config = dict(
    num_key_value_heads=4,
    norm='layernorm',
    norm_place='pre',
    qk_norm=False,
    attn_scale=0.125,
    tie_word_embeddings=True,
    parallel_block=False,
    init='normal',
    init_std_qkv=0.0204,
    init_std_o=0.00372,
    learning_rate=0.00241,
    weight_decay=0.11,
    lr_head=0.0117,
    final_lr_fraction=0.0,
    train_tokens=563500000,
)
MLP neurons of a small language model. Each row is named by its layer, matrix (down: output weights) and neuron, and shows model dimensions 96-191. Each number is 200 + 20 x the weight over its row's rms, rounded and kept within 0 to 999.
After each neuron's rows, "fires before" lists the tokens most often just after its 100 highest values on Wikipedia text that the model never trained on.

L4.down295,175,210,222,170,198,213,233,174,222,190,198,190,172,221,195,225,206,234,194,210,203,208,218,208,195,215,208,195,164,182,183,195,197,194,184,217,229,168,211,191,210,208,207,216,214,191,211,178,186,196,215,185,247,192,217,182,186,189,231,182,213,187,208,213,215,229,217,211,202,195,185,188,173,187,192,226,186,188,187,169,241,157,166,220,216,188,205,178,240,192,154,223,204,226,213,159
fires before: ", ", ". ", ": ", "==", ".", "\n"

L9.down587,168,187,200,197,218,222,217,198,203,152,141,197,190,196,166,206,188,188,179,212,226,199,218,218,216,245,195,193,211,199,229,210,193,220,158,172,191,161,208,196,196,163,192,228,178,224,189,190,207,206,188,187,206,207,242,201,216,203,213,197,202,210,217,218,212,199,169,211,208,220,238,184,211,228,191,203,199,199,186,187,194,183,255,196,196,213,204,200,165,188,207,235,204,204,237,193
fires before: "\n", "|", "| ", "% ", "in ", "1 "

L11.down720,199,200,200,201,238,193,169,203,210,204,222,198,219,204,182,203,196,186,219,181,165,182,149,205,194,215,196,231,198,204,188,180,211,212,190,181,194,222,163,188,209,213,227,218,195,220,185,230,209,206,151,195,229,197,191,174,207,203,224,156,207,197,191,215,198,220,151,207,181,212,222,211,174,179,232,224,164,208,230,249,227,197,200,207,215,224,180,214,230,181,187,206,217,170,184,209
fires before: ": ", "s ", ". ", "202", ", ", "201"

L8.down205,174,229,216,225,215,214,185,193,198,278,236,191,191,186,186,199,210,195,208,186,211,206,192,214,197,181,178,189,180,186,195,195,200,180,196,143,202,185,224,213,217,183,219,174,196,204,224,175,192,175,194,180,197,220,203,186,193,234,220,286,205,154,199,156,185,171,208,170,187,220,190,188,161,235,152,221,198,232,224,209,195,217,165,204,193,214,202,194,216,213,204,194,220,147,200,189
fires before: "\n", "==", ": ", "T", "er", "}"

L6.down368,198,207,241,211,197,199,228,190,164,210,195,190,203,209,197,194,212,215,178,209,204,206,211,186,213,214,201,160,175,196,216,212,218,195,181,195,241,171,241,210,194,209,193,214,228,198,194,177,226,230,195,186,185,178,196,203,239,195,206,227,185,207,219,189,229,179,226,170,209,209,202,228,235,195,179,166,178,214,162,250,182,189,198,215,212,211,205,222,185,211,171,211,187,203,246,247
fires before: "by ", "in ", "as ", "to ", "for ", "on "

L11.down386,200,195,244,220,215,200,239,219,214,192,169,190,177,195,221,195,202,217,147,230,167,186,200,183,205,236,206,193,189,173,172,177,195,236,217,192,180,189,177,201,216,219,201,185,193,215,147,173,220,208,189,241,186,209,201,233,216,176,229,199,220,215,237,249,188,174,198,173,259,194,208,173,204,226,221,186,204,206,171,186,183,207,205,188,190,192,221,181,196,195,210,200,199,199,191,200
fires before: "\n", "\n\n", " "

L6.down95,225,221,217,233,175,238,183,203,164,180,199,184,177,232,191,214,189,211,201,191,190,153,220,190,186,213,171,180,207,197,210,186,177,222,174,236,220,182,208,188,213,136,196,228,203,193,216,228,226,191,179,190,189,202,171,203,207,184,227,208,187,206,218,170,208,225,198,176,206,219,195,203,208,216,219,214,211,187,192,233,225,157,190,210,209,195,161,208,181,196,216,180,217,182,228,217
fires before: "in ", "by ", "to ", "on ", "that ", "ed "

L6.down635,217,196,210,223,188,204,206,197,168,163,197,187,183,191,171,211,214,212,184,185,206,160,220,204,206,210,179,205,197,204,169,209,199,201,187,202,175,199,190,196,204,197,192,194,185,193,194,199,197,193,195,188,200,218,204,216,215,214,225,201,180,222,195,222,240,184,202,186,189,242,198,245,190,219,217,224,148,212,198,220,200,184,217,194,222,221,195,228,199,195,190,229,207,193,193,198
fires before: "in ", "by ", "to ", "and ", "as ", "on "

L4.down527,194,198,174,239,193,213,194,208,215,208,208,194,179,210,166,209,199,236,206,183,194,228,192,199,180,181,173,205,218,236,201,214,191,196,192,193,166,204,212,191,237,179,239,192,188,221,211,185,208,169,190,194,196,212,202,226,216,221,211,217,245,203,177,194,178,206,216,221,192,233,200,158,203,225,220,190,210,163,253,200,229,199,188,190,227,189,209,219,244,192,200,185,181,191,216,186
fires before: "- ", "\n", ": ", "| ", ") "

L9.down327,185,208,218,209,204,222,219,220,200,194,211,242,186,212,214,200,178,203,175,228,211,198,205,201,164,197,214,189,195,229,219,167,213,234,165,178,189,215,191,219,211,195,201,175,216,205,183,176,239,153,217,202,198,224,173,215,225,205,182,188,234,173,189,205,203,186,184,214,207,187,241,222,244,177,219,205,236,188,234,180,188,192,202,189,157,171,183,185,190,171,215,196,211,209,222,221
fires before: "\n", "s ", "\n\n"

L6.down336,202,187,222,199,182,210,184,206,175,189,194,219,185,201,170,201,219,212,201,213,208,166,178,205,180,210,211,185,200,208,214,216,249,217,191,193,200,185,169,162,220,173,198,216,174,233,230,185,246,205,187,180,184,223,198,211,196,246,226,142,142,216,195,183,225,180,201,208,166,214,227,203,184,196,173,184,227,191,190,250,209,185,200,169,211,219,216,219,217,213,200,190,238,213,185,196
fires before: "of ", "to ", "in ", "on ", "was ", "with "

L6.down106,196,225,176,216,215,204,233,245,227,207,207,187,232,181,234,197,176,212,186,197,210,178,241,162,195,203,219,218,205,183,215,192,201,223,220,213,195,220,203,213,211,185,181,175,187,212,189,204,202,240,196,219,211,195,194,174,214,199,215,194,217,195,143,208,210,175,220,206,183,205,177,192,187,154,205,217,169,181,244,207,216,218,197,216,192,208,182,194,218,196,205,206,192,164,140,233
fires before: ", ", "s ", ". ", "==", ": "

L4.down672,219,214,234,204,204,215,250,195,218,190,202,187,211,225,229,192,200,191,192,195,202,219,181,227,176,212,188,200,192,209,212,235,189,204,161,189,204,182,193,176,195,198,201,219,236,207,166,207,190,183,185,193,225,213,168,175,170,215,149,214,190,202,194,179,196,198,234,224,177,158,207,203,222,211,202,194,234,219,210,218,198,176,182,187,185,190,194,174,195,184,219,228,210,198,181,185
fires before: " ", "Party "

L11.down249,207,185,194,196,214,210,189,210,196,201,214,148,202,208,216,153,200,207,175,207,220,176,196,217,191,176,199,211,226,224,214,211,188,199,200,218,219,241,199,226,188,191,186,198,230,184,239,205,199,204,203,215,177,197,185,202,223,191,196,175,251,204,236,213,206,202,203,215,208,202,191,210,214,240,200,221,218,167,211,215,245,206,171,210,255,219,212,191,211,216,207,226,227,207,217,208
fires before: ", ", ". ", ".", "\n", "'", "=="

L11.down504,219,187,247,191,188,185,205,215,186,190,199,209,181,205,200,172,208,193,188,176,212,173,221,203,193,211,218,208,221,176,201,201,202,191,203,210,173,210,226,198,192,233,193,172,210,204,178,202,188,206,215,209,216,186,200,212,220,167,232,198,223,197,210,207,234,219,249,214,188,231,161,201,156,182,193,216,159,223,229,228,229,187,206,189,199,227,201,200,200,195,184,171,210,196,214,211
fires before: "in ", "to ", "on ", "by ", "with ", "as "

L10.down89,202,196,190,213,178,208,223,179,213,191,193,167,217,204,188,190,189,227,207,231,195,202,206,190,174,206,190,194,169,242,189,232,212,186,183,175,181,223,169,211,214,159,171,181,197,213,199,192,219,219,188,165,242,189,200,182,168,220,209,206,174,209,170,201,207,207,205,215,216,200,219,182,218,222,188,185,196,206,210,199,219,198,207,210,202,235,192,205,183,176,181,219,227,198,193,201
fires before: "| ", "Party ", "; "

L11.down217,203,185,200,234,222,215,186,183,201,161,200,242,254,192,193,151,198,169,202,206,163,209,213,190,167,227,195,209,179,206,200,210,214,203,178,174,210,196,170,230,197,217,198,204,215,173,210,181,193,178,200,222,199,183,184,222,166,213,188,208,208,209,187,166,208,215,202,186,216,201,211,213,204,177,194,175,189,197,212,226,164,179,210,206,206,169,174,201,187,220,190,195,216,187,188,205
fires before: "s ", ", ", ": ", " "

L4.down371,176,159,227,206,200,235,197,215,236,205,202,222,203,240,199,197,224,229,220,223,222,167,147,208,182,204,199,218,215,202,213,192,218,195,187,201,187,182,188,174,189,182,173,204,181,146,218,198,206,184,208,200,197,156,197,180,193,212,197,238,230,211,228,173,241,200,204,225,210,210,223,224,165,202,200,183,168,169,199,174,237,183,177,252,201,170,188,204,211,152,205,215,227,196,177,189
fires before: ", ", ". ", ".", "\n", "=="

L6.down110,204,246,219,203,208,185,229,169,207,215,203,199,184,200,171,216,210,176,201,236,194,201,231,226,231,203,199,168,186,219,209,190,209,193,205,162,195,176,210,186,191,222,200,202,236,187,234,192,233,204,189,234,231,188,225,201,196,222,209,233,201,166,170,177,232,187,198,168,198,232,177,182,188,207,200,203,214,229,167,223,212,224,181,185,206,212,216,200,170,194,215,200,211,179,200,202
fires before: "==", ": ", "\n", "er"

L2.down467,187,175,198,192,195,184,223,205,209,176,200,225,177,224,187,228,156,225,193,228,194,176,173,218,215,208,196,186,217,203,203,213,171,216,195,192,207,200,200,210,231,163,165,193,236,223,188,210,231,212,230,202,223,195,212,211,191,189,207,190,235,177,210,193,221,191,208,192,225,225,209,173,229,206,185,208,186,183,197,177,180,189,203,194,184,197,210,240,178,200,194,208,221,249,203,203
fires before: "\n\n", "\n"

L12.down375,199,199,204,190,245,220,214,216,210,184,226,220,179,208,214,207,235,217,182,217,223,233,221,211,201,181,175,188,200,179,209,222,195,211,197,198,200,174,189,245,171,190,215,203,209,205,216,200,205,171,215,141,191,235,192,171,166,202,216,85,212,178,211,163,170,219,204,187,178,177,208,177,205,176,204,214,202,181,215,182,197,182,174,213,235,193,193,223,190,212,201,218,179,225,170,188
fires before: "\n\n", "\n", ": ", ", "

L2.down320,198,201,195,183,189,203,249,188,191,191,194,200,206,203,228,191,196,230,188,175,213,193,190,258,182,198,234,183,191,167,169,189,233,190,215,203,198,201,221,270,181,169,191,196,207,201,200,187,200,216,189,192,203,182,161,207,202,215,172,198,197,173,214,186,200,194,222,189,186,188,226,195,184,210,165,170,178,207,204,190,194,197,188,203,250,201,146,210,193,210,196,248,209,193,213,222
fires before: ", ", "s", ". ", "; ", "ed ", "\n"

L8.down418,193,210,179,171,203,173,211,203,206,239,201,217,220,207,212,243,176,207,170,231,232,186,214,214,191,222,221,221,196,217,195,169,208,234,212,188,195,201,225,181,184,224,219,213,219,184,215,228,222,210,210,212,213,189,184,188,206,154,178,188,200,210,153,200,222,217,164,194,207,244,236,182,207,156,215,216,190,179,180,207,238,179,196,208,237,204,201,185,211,222,171,199,176,213,191,209
fires before: ", "

L4.down423,219,214,215,170,169,180,211,172,235,191,201,155,191,191,238,179,220,174,227,196,168,217,196,210,198,180,231,186,209,182,196,243,191,192,208,202,226,188,174,188,225,217,193,200,242,208,197,192,219,178,211,202,186,209,202,186,170,200,193,247,203,194,185,225,190,216,183,234,241,189,168,180,174,216,161,210,192,215,215,184,183,197,169,178,203,219,212,198,243,199,166,211,230,221,199,209
fires before: ": ", "\n", "| ", "(", " ", ", "

L8.down247,202,192,226,202,175,208,209,204,197,178,177,204,224,195,185,203,172,199,192,225,154,154,207,187,199,219,174,198,210,177,167,247,213,243,200,197,196,207,164,206,209,237,192,210,216,207,167,195,232,176,202,183,193,235,214,206,221,203,254,225,185,194,230,180,228,162,191,200,212,165,216,208,199,237,200,189,224,190,175,186,220,182,197,186,184,228,239,197,179,185,210,195,218,216,218,203
fires before: "in ", "and ", "of ", "to ", "("

L8.down675,195,199,231,196,181,191,215,225,223,213,195,232,181,214,205,185,223,217,147,185,175,206,208,179,194,185,213,180,188,178,200,189,216,212,230,180,249,213,210,209,187,207,214,200,196,212,239,194,202,222,201,196,175,242,182,173,209,199,229,200,177,207,207,187,177,182,200,211,197,203,186,180,261,245,212,165,217,179,216,203,219,230,198,207,223,229,218,185,188,217,213,184,183,208,196,191
fires before: ", ", ". ", ".", "\n", "==", ": "

L8.down529,146,196,202,197,188,198,202,205,231,180,199,214,183,213,229,177,215,225,198,212,199,176,180,213,212,211,195,169,213,205,241,164,221,199,203,171,188,238,181,167,229,186,211,199,190,209,222,176,167,205,241,196,218,172,200,156,228,202,187,216,217,206,209,187,218,226,229,169,202,225,212,178,187,195,197,180,188,227,212,207,228,219,214,197,197,208,213,206,217,210,219,211,222,160,193,168
fires before: ", ", "\n", "ć", "i", ". ", "| "

L10.down503,212,207,214,161,206,201,210,238,203,180,223,206,200,203,185,227,184,210,192,212,181,194,216,193,172,213,193,216,224,208,190,175,217,224,191,203,206,172,203,204,197,205,204,195,199,176,239,192,212,224,170,178,204,189,191,214,219,220,212,179,185,211,266,187,212,240,207,196,178,230,228,178,193,195,198,197,197,194,196,218,185,196,186,218,209,228,154,190,210,207,204,203,241,208,204,200
fires before: ": ", ", ", ". ", ".", "\n"